config = dict(
    num_attention_heads=7,
    num_key_value_heads=7,
    intermediate_size=896,
    norm_place='pre',
    bias='all',
    tie_word_embeddings=True,
    init_std_o=0.00457,
    learning_rate=0.00118,
    schedule='wsd',
    decay_fraction=0.726,
    decay_shape='linear',
    max_seq_len=256,
    train_tokens=260200000,
    max_steps=22107,
)
MLP neurons of a small language model. Each row is named by its layer, matrix (up: input weights) and neuron, and shows model dimensions 80-207. Each number is 50 + 15 x the weight over its row's rms, rounded and kept within 0 to 99.
After each neuron's rows, "fires after" lists the tokens most often just before its 100 highest values on Wikipedia text that the model never trained on.

L6.up750:74 66 57 50 59 39 58 43 38 55 73 51 78 65 29 37 58 73 43 52 52 23 56 44 44 26 68 79 57 62 52 54 53 41 58 49 59 76 78 73 37 76 41 62 69 32 64 47 29 60 31 20 31 63 11 78 69 66 47 27 18 47 79 55 54 22 59 48 45 68 78 35 36 49 15 45 67 47 54 69 32 69 40 34 47 49 61 50 56 38 30 30 41 52 57 47 39 52 68 55 32 50 42 46 44 50 15 45 61 62 44 54 76 45 39 46 58 81 46 50 52 56 66 46 31 42 81 65
fires after: "c", " c", "ar", " ex", "te", " f"

L6.up129:42 42 68 44 51 42 46 61 32 47 62 47 50 62 45 36 39 37 65 39 37 68 50 53 84 47 63 45 47 60 70 53 35 37 57 55 48 58 41 42 77 81 30 62 29 65 34 57 63 41 46 13 55 47 67 57 54 40 60 72 49 27 48 68 47 54 52 43 46 40 57 30 63 46 43 58 80 17 52 50 59 49 60 59 45 64 77 61 53 47 80 54 58 53 72 50 74 37 40 54 52 33 43 41 50 65 52 44 64 83 67 27 49 11 08 87 34 36 59 53 55 52 38 36 54 56 74 47
fires after: "L", " Li", "G", "li", " G", "N"

L6.up35:48 44 65 59 43 40 75 54 71 99 47 17 65 49 47 59 61 47 29 67 39 63 46 44 50 52 70 51 59 63 46 34 42 33 57 50 57 36 47 58 32 60 44 56 68 62 35 42 39 49 41 59 71 42 28 46 56 12 72 51 53 53 50 56 26 59 44 72 37 65 28 72 38 76 47 01 37 57 60 37 60 46 38 29 98 58 49 61 51 20 47 66 09 62 79 61 48 50 25 66 70 74 61 53 56 56 36 42 57 27 40 47 43 68 30 50 59 64 21 61 49 45 57 53 58 58 33 46
fires after: "s", " con", " as"

L6.up82:13 64 13 62 51 29 38 30 52 69 64 33 61 52 16 38 48 64 33 64 50 31 26 42 68 40 70 38 58 55 56 56 34 52 41 57 41 49 41 38 67 53 71 52 47 49 50 49 74 55 77 48 66 45 20 59 62 73 37 65 40 50 37 35 53 19 41 46 73 39 50 49 45 60 71 64 62 40 76 49 49 36 56 82 42 67 74 68 39 51 56 46 45 44 41 81 57 61 39 68 49 39 40 20 46 31 63 66 52 41 31 57 29 76 39 42 63 72 33 50 46 60 93 40 11 74 26 55
fires after: " |", "en", "in", "er", "man"

L5.up437:67 58 60 52 71 53 38 55 59 80 43 66 82 49 44 48 45 55 42 49 34 23 57 49 58 30 65 94 44 40 58 50 55 34 61 72 37 50 36 43 50 69 54 67 51 57 41 46 34 64 60 16 34 65 72 41 51 73 48 33 47 39 28 55 63 52 51 63 48 31 25 59 62 67 35 33 75 55 29 49 47 67 46 52 28 34 51 66 44 63 21 55 71 70 60 45 48 13 49 36 52 59 52 60 65 29 52 53 47 44 51 42 64 29 62 73 48 58 50 63 30 55 42 46 53 42 12 56
fires after: " so", " Ro", " fa", "a", " to", "o"

L5.up227:60 52 08 54 47 26 72 28 57 46 51 70 45 56 68 60 19 66 67 17 37 50 53 44 29 52 46 59 49 57 61 60 28 30 46 79 34 46 44 64 64 61 59 60 50 51 57 53 49 29 31 43 15 43 29 61 41 68 78 56 25 61 45 53 54 77 41 56 30 29 69 62 36 35 53 26 70 45 65 49 50 70 44 63 57 67 59 42 72 28 29 39 53 46 49 49 57 45 62 40 41 46 46 62 55 74 47 99 44 60 49 54 41 44 70 74 78 71 46 75 37 54 63 42 22 53 80 46
fires after: " C", "c", "ist", " tr", " St", " p"

L5.up83:47 63 28 61 58 60 61 62 68 58 51 34 57 65 40 39 36 35 30 41 20 24 46 43 90 50 65 33 36 61 31 65 20 45 57 51 65 63 33 57 38 50 78 56 47 62 63 63 57 47 42 59 57 50 38 49 46 53 57 66 37 44 48 65 66 86 45 60 52 63 60 74 69 41 75 55 65 42 88 61 27 60 44 45 62 64 56 43 49 76 40 31 51 47 26 66 38 46 42 55 37 38 45 49 52 65 45 69 37 45 46 25 34 57 46 61 35 60 31 18 48 62 61 48 43 66 24 34
fires after: "s", "z", "br", "os", " pass"

L6.up410:53 33 36 52 50 32 68 44 70 55 42 34 78 51 40 34 44 57 49 59 55 30 61 53 41 47 52 48 61 59 54 50 37 57 64 28 52 29 45 53 61 48 17 50 56 43 63 55 33 62 64 70 49 40 50 52 58 67 44 39 26 50 72 56 49 38 23 44 50 20 59 40 53 79 48 31 64 30 57 49 56 57 26 52 35 65 65 30 41 09 62 35 75 79 70 72 40 57 60 66 51 46 52 59 54 66 55 53 56 51 39 66 40 54 17 76 00 46 37 61 88 59 60 47 45 24 34 36
fires after: "c", " p", " con", " pro", " P"

L6.up779:35 46 48 49 62 39 61 69 42 44 33 33 53 66 33 35 37 80 45 62 56 45 45 68 65 56 93 15 54 51 49 44 55 41 47 76 72 57 48 65 53 59 49 56 38 43 27 60 38 59 69 47 79 47 38 59 56 61 61 42 57 51 42 47 42 68 60 40 18 56 62 52 37 59 46 73 81 51 49 63 46 54 47 77 37 28 30 45 79 18 49 69 48 49 44 82 45 80 84 66 48 56 42 38 43 39 79 67 42 65 52 76 34 64 40 35 59 72 28 38 47 61 63 46 27 42 62 54
fires after: " w", " Ben", "n", "or", "r"

L6.up520:44 49 37 54 26 41 53 56 57 66 52 41 76 41 60 47 37 41 25 41 47 43 42 60 68 39 58 20 55 69 56 53 32 28 43 44 33 68 30 43 47 79 63 38 46 40 44 39 36 31 57 21 63 37 30 31 57 69 45 51 52 53 86 62 58 37 42 48 30 29 30 58 36 41 40 27 63 38 62 54 52 69 38 40 31 47 51 40 49 42 24 64 66 64 71 62 44 56 45 31 66 64 57 58 24 26 37 42 68 41 72 66 42 49 59 21 19 79 58 75 55 69 62 44 42 64 39 66
fires after: " E", " Col", " No", " Pla", "s", " Tra"

L6.up30:62 41 09 51 44 48 48 50 67 40 45 33 53 70 21 43 52 25 31 42 44 40 65 41 64 49 48 59 62 60 32 61 31 60 38 72 71 48 42 49 63 22 50 35 60 78 56 41 63 57 49 64 39 49 50 62 46 25 65 58 42 45 51 58 40 51 28 31 70 73 45 41 78 63 55 67 52 41 61 52 47 62 71 50 71 61 33 57 57 34 71 47 64 41 27 64 37 45 61 45 53 53 55 45 46 50 57 85 02 45 54 58 28 59 63 47 77 46 33 33 33 53 68 58 43 86 44 37
fires after: "s", "is", " Gold", "as", "z"

L5.up700:63 66 37 41 44 70 74 42 45 46 44 45 57 52 69 62 40 84 58 63 51 58 39 33 33 45 69 47 84 40 60 36 32 47 51 42 60 39 56 75 39 45 59 57 63 43 59 46 51 72 59 58 28 50 47 37 19 83 71 24 41 77 67 50 31 69 68 38 27 46 42 62 41 82 42 51 69 58 51 62 43 66 57 39 13 53 28 45 53 58 29 40 65 52 44 78 59 45 34 41 45 76 46 53 53 43 83 56 85 56 52 44 50 58 61 27 76 39 52 58 40 49 67 52 30 62 58 59
fires after: "r", " m", "n", " Ar", "er", "m"

L5.up419:32 44 56 58 55 48 36 28 56 51 45 42 45 91 44 47 32 63 29 49 66 35 53 37 42 66 39 43 82 44 62 46 26 52 63 74 66 84 61 79 65 46 42 77 56 48 39 40 43 65 28 49 50 25 39 44 44 64 81 61 44 32 32 71 28 45 43 46 27 51 57 40 32 69 55 37 68 56 54 15 65 65 22 43 69 61 36 59 55 16 48 53 45 55 39 60 36 43 70 43 49 49 63 54 59 45 50 72 19 69 75 26 57 47 46 55 43 51 67 64 37 57 81 54 54 58 39 55
fires after: " f", " F", " ", " p", " to"

L5.up757:49 58 38 72 39 53 69 56 57 84 47 55 43 35 48 30 23 46 58 64 55 75 52 53 55 60 24 48 29 62 52 34 49 49 61 65 47 61 28 46 79 54 48 62 57 58 15 63 60 56 52 35 64 24 61 92 62 48 32 26 43 37 51 65 54 29 42 76 30 50 52 33 40 52 45 67 47 32 56 42 61 50 45 36 87 65 59 49 57 36 67 42 39 76 66 48 55 59 71 70 66 46 57 39 35 63 44 43 14 68 41 42 29 55 27 46 46 67 46 57 45 58 36 50 66 40 68 52
fires after: ".", " ", " P", " part", "ar"

L6.up360:76 76 08 53 46 33 56 35 68 54 43 46 57 69 34 59 24 62 24 37 55 25 45 62 69 30 60 34 31 45 51 67 35 35 52 53 67 40 67 77 48 65 36 47 60 45 41 54 70 59 39 30 32 37 43 54 68 68 40 45 31 99 65 79 42 31 39 63 39 64 39 64 50 32 61 40 50 30 58 72 42 45 75 43 20 72 50 57 46 59 68 73 17 57 39 73 48 39 63 35 61 55 51 48 46 54 66 57 64 58 37 49 46 55 34 36 75 25 45 30 51 67 51 37 35 68 45 59
fires after: " Cor", " Vi", "n", "or", "r", "ti"

L6.up307:69 45 36 60 45 64 69 29 51 68 51 55 64 51 37 33 36 73 41 47 60 75 30 18 40 35 51 82 86 84 55 32 63 37 83 30 55 54 43 37 61 36 34 46 48 44 38 51 70 21 65 41 57 43 62 53 46 50 29 51 43 55 25 54 56 72 58 49 54 47 37 54 60 60 27 57 37 52 61 63 28 50 90 54 27 49 31 68 32 41 39 24 46 51 43 57 42 91 42 10 65 35 75 73 44 41 60 90 59 78 73 53 52 66 65 60 72 37 60 46 38 77 50 53 39 54 71 57
fires after: "q", "k", " K", "r", "h", " J"

L6.up827:79 25 58 54 57 55 62 50 30 65 42 82 55 46 33 48 29 60 47 56 14 97 57 46 36 27 64 62 28 58 61 43 39 52 70 27 45 32 51 53 27 57 33 47 59 61 42 44 47 46 26 13 48 41 35 61 53 22 43 55 58 50 39 67 69 66 45 44 38 57 35 35 74 55 57 52 43 50 48 47 54 57 74 40 44 54 56 76 22 43 39 35 66 68 51 55 56 56 61 41 63 38 41 42 34 65 30 69 39 80 51 45 17 37 57 46 59 61 58 52 57 50 22 49 48 39 49 46
fires after: "ur", ".", " G", "al", " Al"

L6.up655:77 61 18 51 70 71 36 88 35 45 44 50 46 73 46 67 58 68 29 52 38 46 45 29 46 45 62 37 41 52 54 39 48 48 56 43 63 45 35 80 63 47 49 70 36 58 55 45 42 51 65 40 24 20 36 84 67 47 52 59 48 51 23 42 62 67 66 81 41 43 54 44 81 28 41 34 77 21 50 40 28 58 67 57 51 68 49 72 61 50 60 29 42 42 58 55 64 31 53 55 56 38 48 41 35 39 22 67 17 78 53 27 33 49 48 69 47 51 40 42 42 49 59 49 67 76 85 58
fires after: " V", "im", " G", " Vi", "G", " K"

L5.up733:57 56 39 58 44 61 90 66 76 42 55 54 71 26 46 61 68 38 52 71 41 34 49 51 60 58 59 37 62 35 60 40 56 66 56 84 58 39 32 63 46 29 60 58 56 62 49 62 23 59 75 34 38 41 24 52 75 40 45 51 53 49 52 83 49 26 38 66 47 48 42 25 67 43 44 53 64 42 40 60 59 60 54 72 40 50 47 61 41 59 38 60 50 44 51 64 44 19 61 64 36 40 48 46 47 28 33 68 10 73 39 35 46 42 72 63 54 33 26 39 36 56 59 56 30 54 44 40
fires after: " do", " Go", " P", " di", " was"

L5.up439:58 48 27 50 42 80 73 71 56 54 25 79 52 72 55 63 53 31 53 39 68 60 48 36 46 55 45 62 67 55 74 52 48 42 49 60 39 66 22 75 78 52 58 67 49 48 47 45 34 44 60 47 72 42 42 49 38 61 71 79 46 28 84 67 00 56 50 58 38 48 75 36 42 46 43 58 82 49 33 47 57 37 54 85 52 56 51 54 54 17 54 25 52 40 47 46 32 44 41 47 28 54 50 44 33 61 46 66 51 51 57 54 57 42 32 49 32 61 37 75 45 55 60 50 52 62 60 69
fires after: "p", " St", " p", "st", "f", " st"

L6.up286:49 28 58 68 44 43 44 50 71 71 43 40 70 61 59 42 67 61 59 56 40 52 40 42 50 32 79 46 57 56 44 60 38 32 64 25 24 53 49 26 64 45 30 48 37 56 42 42 48 34 41 32 57 55 41 59 64 35 44 80 40 25 73 56 30 54 47 84 54 30 34 49 59 40 77 49 95 44 83 28 73 55 44 20 58 42 50 69 46 23 58 50 57 59 48 66 61 53 43 50 65 73 56 25 40 33 54 63 57 40 49 58 51 39 30 49 36 79 44 81 50 65 44 51 37 65 32 47
fires after: " in", ",", "s", "en", " as", "va"

L5.up308:54 45 45 50 49 67 29 20 60 73 52 46 47 91 47 45 30 36 23 55 33 63 56 44 28 59 54 79 80 20 67 50 25 75 54 50 36 68 84 69 42 37 57 61 64 29 50 55 49 44 31 36 58 34 69 47 39 55 67 56 36 60 72 62 42 47 49 46 54 41 66 34 47 61 50 57 44 38 52 30 55 66 45 53 53 48 60 54 52 42 28 58 60 60 46 47 47 41 36 48 58 63 44 46 60 48 57 73 55 57 32 53 41 30 75 75 63 47 51 72 51 60 67 63 54 12 40 43
fires after: " ", " a", " ex", " st", " at", " f"

L5.up751:73 64 61 47 45 65 40 34 65 37 52 58 80 54 50 65 58 27 66 37 30 67 42 47 45 00 35 30 62 40 47 54 34 55 66 69 30 16 55 79 42 47 63 52 28 70 56 40 42 24 66 54 45 61 67 36 50 57 54 51 52 63 45 65 49 52 53 49 52 42 42 06 63 34 43 44 73 19 57 49 37 48 74 44 39 67 40 45 40 41 39 59 32 56 63 51 56 30 33 55 41 55 49 48 25 51 49 54 36 58 35 60 35 49 31 35 29 43 58 42 56 70 32 71 60 76 51 39
fires after: " re", " S", " gr", " Qu", " We", " "

L5.up238:68 47 37 55 50 52 79 44 34 67 57 50 54 65 42 61 46 62 45 61 22 50 57 47 34 44 06 57 12 56 51 50 52 40 76 47 30 32 30 41 66 45 39 60 60 54 45 61 55 71 52 54 68 46 59 41 82 71 44 04 47 49 74 51 59 52 68 55 11 63 40 25 46 43 45 19 57 27 34 42 60 80 36 49 61 53 47 58 73 38 37 58 67 57 42 47 49 63 27 64 50 41 61 32 19 50 60 76 59 84 55 52 59 58 45 41 62 53 14 41 42 71 63 50 31 70 63 45
fires after: " |", " ", "."

L5.up657:79 38 47 74 47 47 35 30 60 54 22 51 82 31 44 54 65 46 50 61 55 47 62 44 43 34 49 77 86 61 41 35 50 52 65 34 36 55 81 50 38 41 38 53 48 54 74 57 47 31 32 57 63 62 44 22 32 39 27 62 27 51 40 53 26 51 25 46 58 31 32 55 45 65 48 20 70 59 72 24 39 59 31 43 44 57 40 75 51 56 92 54 42 51 31 52 56 71 52 49 77 59 62 61 36 25 76 58 65 43 60 52 70 37 36 49 47 48 07 85 54 66 42 60 54 21 34 34
fires after: " mo", " U", " mi", "qua", "va", "ba"

L6.up407:29 33 58 65 41 67 64 33 43 54 55 28 51 50 53 32 39 86 24 61 49 65 30 38 43 59 68 42 50 66 62 39 54 33 63 74 55 78 66 39 63 67 87 72 34 81 58 37 56 57 36 51 61 51 60 21 55 47 73 50 61 55 41 54 47 44 45 51 33 53 50 44 34 71 48 49 41 45 60 41 31 39 38 59 32 57 39 61 68 45 68 79 05 56 58 48 52 51 73 62 39 58 73 53 32 16 48 62 56 53 51 38 63 54 50 46 59 52 61 60 33 46 66 54 50 73 29 32
fires after: " in", " w", "s", " W", "in", " In"

L6.up721:51 68 35 68 49 50 56 58 44 78 77 17 62 41 32 45 25 61 57 35 38 43 36 41 60 52 75 68 50 37 44 28 68 60 42 55 39 44 95 59 21 25 52 46 29 39 40 38 43 51 57 46 67 64 39 51 56 50 57 45 32 39 56 50 47 29 64 56 51 52 29 69 27 46 63 48 72 40 47 38 59 54 43 39 50 36 66 50 53 45 47 78 35 55 62 89 47 53 36 50 58 99 52 32 59 23 58 46 46 59 40 41 57 54 45 49 61 69 32 64 67 50 43 44 54 63 32 57
fires after: " in", "ten", " con", " In", "s", "lu"

L6.up144:61 44 48 48 52 47 63 63 38 57 65 56 58 51 31 49 30 39 44 58 50 69 47 52 54 36 99 71 46 54 34 29 30 65 69 52 67 17 09 37 48 79 49 59 61 61 64 84 63 66 78 42 51 39 55 82 52 40 49 37 29 39 09 61 47 84 57 66 45 42 30 47 59 50 40 28 62 40 54 55 55 64 75 41 32 32 49 88 56 28 41 30 59 85 26 55 42 63 59 49 70 61 52 34 35 58 50 60 44 48 51 29 17 21 49 48 69 35 52 65 40 60 39 64 50 54 47 83
fires after: "er", "y", "bor", "im", "en", "li"

L5.up322:37 48 08 56 70 28 49 44 75 51 75 29 49 31 52 50 35 46 74 58 50 68 37 47 56 56 40 60 36 53 45 61 42 70 59 36 66 44 34 46 52 58 62 81 65 54 18 70 48 83 47 50 71 29 50 56 41 39 27 61 64 05 25 47 54 45 33 43 14 54 46 30 47 60 56 55 54 39 46 26 51 40 68 22 69 21 66 51 20 32 62 76 38 75 73 52 38 53 41 63 41 54 78 23 47 47 58 58 44 41 44 61 44 58 49 47 47 64 56 47 48 52 49 52 42 28 48 71
fires after: "ar", "ef", " For", " ", " Gold"

L6.up241:51 53 63 64 57 64 61 46 65 61 61 67 39 55 56 51 42 35 37 59 64 50 60 29 49 45 55 49 54 72 67 43 48 35 66 34 47 42 19 62 72 59 26 55 15 45 40 32 21 43 28 51 79 62 62 70 54 65 49 69 63 72 25 78 32 77 20 57 50 40 54 15 72 54 46 56 85 41 55 48 52 40 64 43 44 56 40 46 52 50 40 47 50 30 34 46 59 14 44 15 77 49 55 68 19 59 36 48 66 71 65 58 55 26 45 45 35 46 64 51 46 59 25 35 73 44 51 59
fires after: " Jo", "R", "G", " R", " G"

L6.up665:55 43 27 51 72 51 62 71 69 60 59 41 81 43 33 42 55 65 66 45 23 42 56 65 58 37 49 56 71 52 71 38 20 60 58 44 35 34 56 70 37 67 46 75 59 49 62 69 38 26 63 44 26 40 45 60 46 61 34 37 33 56 99 51 52 59 37 59 55 73 45 53 43 73 50 46 60 36 31 44 43 41 58 44 24 56 67 44 50 36 34 64 64 57 70 68 39 55 54 50 45 62 89 47 74 40 57 46 54 51 63 64 47 24 38 71 29 54 37 37 49 64 57 54 52 30 17 57
fires after: " con", "mp", "st", "c", "if", " re"

L5.up4:60 43 70 54 40 50 56 42 58 57 36 49 67 47 40 59 38 57 51 52 35 28 53 44 47 35 42 75 82 53 53 40 31 37 39 34 23 25 11 77 29 30 35 42 47 54 44 35 40 55 46 32 36 42 48 20 61 51 46 40 44 60 55 46 50 74 64 61 49 51 39 77 49 60 52 35 55 50 56 70 62 87 47 48 45 54 47 59 31 46 55 39 55 87 89 62 43 65 23 57 63 58 42 36 63 29 51 63 57 42 62 49 71 33 30 71 35 86 69 53 37 66 38 52 39 38 47 57
fires after: "ra", " fa", " E", " Col", " so", "al"

L5.up145:48 64 56 76 52 44 66 62 74 71 66 43 57 48 39 43 59 26 41 60 27 35 48 25 53 53 63 49 43 28 46 45 38 42 49 43 12 65 15 39 56 52 48 60 43 62 54 71 69 24 52 42 52 59 33 44 63 36 63 67 55 54 63 73 36 39 45 69 34 41 52 67 39 52 56 52 58 55 60 63 42 88 62 31 62 42 26 62 53 16 56 53 42 68 42 53 64 40 74 41 35 65 26 38 22 68 21 76 69 46 53 46 44 48 43 66 49 77 28 25 19 56 48 34 59 59 46 13
fires after: "s", " S", "os", " Sa", "is"

L6.up378:55 46 49 59 38 42 48 46 43 66 55 31 58 38 35 54 54 66 61 34 28 42 29 34 58 44 59 42 44 56 28 70 27 35 44 74 55 26 68 65 19 63 55 67 44 50 51 47 43 21 70 45 54 73 64 41 69 41 54 54 65 51 42 51 47 71 60 54 32 46 56 29 45 37 45 22 43 32 54 55 47 74 60 73 47 33 60 39 41 32 46 65 32 52 28 70 62 56 63 55 41 38 49 49 56 33 12 69 23 45 70 22 41 44 32 44 45 46 41 34 38 60 51 48 52 43 40 23
fires after: " re", " Qu", "-", "---|---|---|---|", "s", " trans"

L5.up288:62 56 31 56 55 25 32 52 52 68 37 57 51 45 58 20 61 49 65 42 21 67 56 55 35 45 39 76 45 42 52 27 81 43 47 91 82 43 43 70 73 64 53 56 57 45 56 87 41 51 62 41 56 48 47 56 45 37 60 22 49 50 51 54 46 53 45 72 26 27 59 35 57 29 43 26 49 43 49 33 59 47 29 55 86 50 74 68 72 39 54 64 64 46 85 29 57 61 56 58 48 53 60 53 60 74 61 54 59 70 52 32 38 39 46 40 62 73 49 56 46 68 52 50 50 30 73 33
fires after: " ", ".", " App", "ub", "″"

L5.up645:51 80 52 59 59 56 46 50 42 35 56 62 42 62 42 61 64 35 24 60 66 78 53 34 36 44 52 53 33 60 80 62 56 39 48 52 50 33 19 56 66 39 44 62 31 45 46 52 46 28 68 50 82 57 54 61 33 29 51 66 77 72 62 59 58 57 23 39 39 34 35 30 78 38 55 48 48 35 35 49 22 35 58 55 35 65 40 58 64 46 44 44 37 49 65 50 42 65 64 28 47 81 33 55 49 76 50 59 42 68 60 50 52 45 34 46 36 61 52 52 36 54 76 50 62 21 75 57
fires after: "C", "G", "P", "R", "D", " C"

L6.up637:27 63 60 49 50 44 56 25 20 59 38 57 44 34 32 41 30 61 42 68 43 37 40 46 68 51 62 80 35 47 55 76 61 45 47 42 52 56 14 83 71 54 54 56 57 70 55 43 62 82 58 49 36 38 04 54 38 23 38 47 44 42 46 84 53 66 57 48 38 61 61 26 51 36 62 55 72 49 59 34 45 55 57 50 54 64 73 57 40 39 28 41 32 50 44 53 38 47 46 57 43 43 43 65 35 51 30 48 37 51 50 32 61 63 54 53 62 86 44 52 61 64 62 56 40 55 14 26
fires after: " |", "er", "ar", "red", ",", " F"

L6.up742:66 68 57 61 52 71 51 39 53 59 52 41 56 72 53 42 56 65 50 35 68 53 39 44 55 42 55 67 65 44 38 65 27 59 73 31 72 59 53 38 58 32 70 53 33 59 44 64 66 52 48 18 48 29 56 73 45 23 41 48 33 42 34 69 26 61 40 49 56 66 42 28 35 50 55 48 69 25 41 39 56 56 60 66 29 73 34 63 56 46 58 41 57 80 33 53 72 65 43 16 62 73 66 52 53 49 64 52 39 82 52 38 25 54 38 66 60 60 40 46 05 69 58 58 49 39 59 57
fires after: " J", "w", "J", " young", "k", " V"

L5.up208:48 16 37 62 41 58 64 32 56 51 55 43 56 77 40 85 46 66 53 66 66 68 46 45 57 27 80 43 38 55 60 31 77 53 46 33 50 61 40 70 21 75 60 67 20 56 47 56 36 56 42 08 53 53 02 34 48 42 37 46 28 43 60 49 59 45 40 52 49 48 57 27 45 33 68 27 56 48 37 77 32 57 62 79 29 32 71 67 21 58 61 55 47 56 68 68 33 43 88 64 53 48 40 65 57 35 42 75 54 53 51 20 54 45 50 34 61 45 44 31 50 63 49 52 48 64 56 86
fires after: " Di", " Go", " di", "di", "bor", "er"

L5.up826:62 57 56 61 44 62 41 37 50 64 49 57 52 56 60 64 49 54 40 39 51 56 50 49 42 20 55 39 23 59 64 34 44 48 58 37 37 53 66 46 28 44 63 43 51 58 67 33 47 40 94 56 42 41 54 61 34 28 26 53 51 59 61 23 59 79 27 42 44 23 31 28 46 40 70 43 58 31 60 38 46 50 50 62 45 47 40 67 47 34 61 34 35 59 56 50 60 94 54 60 15 47 63 69 53 30 19 81 42 63 56 36 51 42 46 39 57 57 41 41 46 92 56 56 32 38 42 46
fires after: "|", "-", "---|---|---|---|", "|---|---|", "\n"

L5.up622:70 60 33 56 56 45 54 63 65 89 80 65 67 47 32 56 40 62 27 47 17 33 45 60 63 48 49 64 57 45 28 38 76 38 79 61 25 24 51 66 49 73 81 58 58 36 52 44 54 50 59 47 33 43 44 46 61 40 60 21 26 58 39 51 68 37 25 66 51 45 26 44 48 45 40 24 46 43 69 28 10 71 47 37 57 63 64 62 57 61 49 34 29 46 61 52 64 43 45 65 42 49 29 40 68 51 45 28 35 60 59 45 69 49 44 45 50 54 33 55 48 63 69 51 44 31 47 43
fires after: " c", "ce", " ca", "′", " un", "p"

L6.up573:73 54 39 38 36 36 76 46 69 37 55 58 85 56 45 62 50 55 42 36 38 73 46 52 42 33 39 48 35 67 82 55 40 24 57 56 45 58 38 58 26 58 41 49 50 58 34 71 48 46 51 38 45 43 46 44 25 48 55 51 69 44 32 70 31 64 51 52 32 45 45 39 80 28 54 45 69 39 51 51 35 70 44 51 29 59 51 62 31 45 46 84 30 57 36 45 66 63 52 33 40 35 53 69 57 42 44 37 32 62 54 26 39 46 60 32 45 36 53 35 45 75 37 44 62 56 65 24
fires after: " sp", " cl", " Qu", " Ho", " re", "W"

L5.up226:46 68 54 65 55 54 42 62 56 52 37 65 40 35 49 55 43 86 45 25 71 39 47 53 54 57 43 56 57 30 42 21 41 57 62 63 57 79 63 66 45 42 50 46 51 71 32 40 56 68 55 27 47 23 44 17 34 48 61 54 43 61 72 60 45 61 59 38 61 01 63 57 56 41 43 35 99 50 83 59 58 46 58 62 46 56 42 54 40 25 54 46 54 49 39 49 50 58 15 54 39 47 42 65 39 46 70 37 71 70 62 26 56 25 55 46 26 50 47 45 55 59 66 50 41 57 37 59
fires after: " a", " the", " Ju", " h", " A", "H"

L6.up65:58 37 74 56 68 74 42 44 61 54 36 42 76 57 31 42 65 25 26 66 49 30 43 55 67 16 85 43 55 69 52 50 32 43 67 45 32 52 47 50 63 67 42 55 40 70 46 56 62 19 38 29 07 57 52 77 74 19 68 33 47 79 55 51 54 67 42 55 56 62 37 59 73 68 50 47 70 42 48 46 59 49 50 50 30 51 47 44 70 46 50 49 57 53 43 88 64 45 55 47 75 50 97 33 50 40 48 47 44 51 48 47 39 50 12 77 37 48 29 42 42 62 75 53 50 65 65 46
fires after: "s", " S", "us", "o", "na", "is"

L5.up146:73 58 35 49 44 57 79 40 57 67 53 47 49 57 54 48 56 60 25 47 37 39 54 31 73 46 27 59 53 63 67 55 16 55 70 64 82 64 59 68 47 45 45 24 49 62 68 40 43 28 76 40 47 30 51 14 09 20 56 57 45 46 70 53 51 40 37 35 36 49 43 14 39 39 41 37 44 36 52 40 48 57 72 68 43 33 54 64 62 47 77 31 47 69 50 32 42 68 26 36 40 54 51 84 45 55 43 40 42 78 65 33 32 18 64 53 53 34 51 43 45 64 85 44 58 61 51 35
fires after: "ce", "ed", "c", "-", "---|---|---|---|", "|---|---|"

L5.up643:31 85 61 49 49 43 40 56 57 55 26 47 59 34 45 33 77 69 34 52 61 45 38 22 87 36 50 42 47 53 26 65 45 58 67 55 24 50 52 39 31 42 61 28 48 74 47 56 53 52 26 26 27 30 55 51 51 62 53 69 61 48 59 59 34 36 43 30 39 51 40 37 35 42 50 40 99 34 57 44 47 58 45 68 32 28 59 77 42 55 71 72 37 65 58 68 54 51 29 44 63 46 67 64 60 11 54 51 50 30 47 06 32 44 37 31 49 41 51 56 25 57 66 46 52 74 37 38
fires after: " a", " A", "A", " fa", "\n"

L6.up338:68 18 79 49 67 72 50 50 42 63 28 29 81 42 53 50 44 70 50 24 36 67 51 65 51 37 69 49 56 44 27 53 46 39 47 73 74 44 42 63 57 49 44 76 46 43 40 80 63 36 50 31 44 76 64 69 48 34 42 63 50 38 64 56 25 74 53 53 51 60 59 58 67 99 42 35 44 49 36 33 54 91 54 50 51 49 56 52 63 29 42 25 53 83 51 77 46 52 29 55 55 60 74 55 40 54 56 60 43 45 35 40 37 49 23 66 31 59 60 36 54 61 69 48 44 28 31 50
fires after: "s", "en"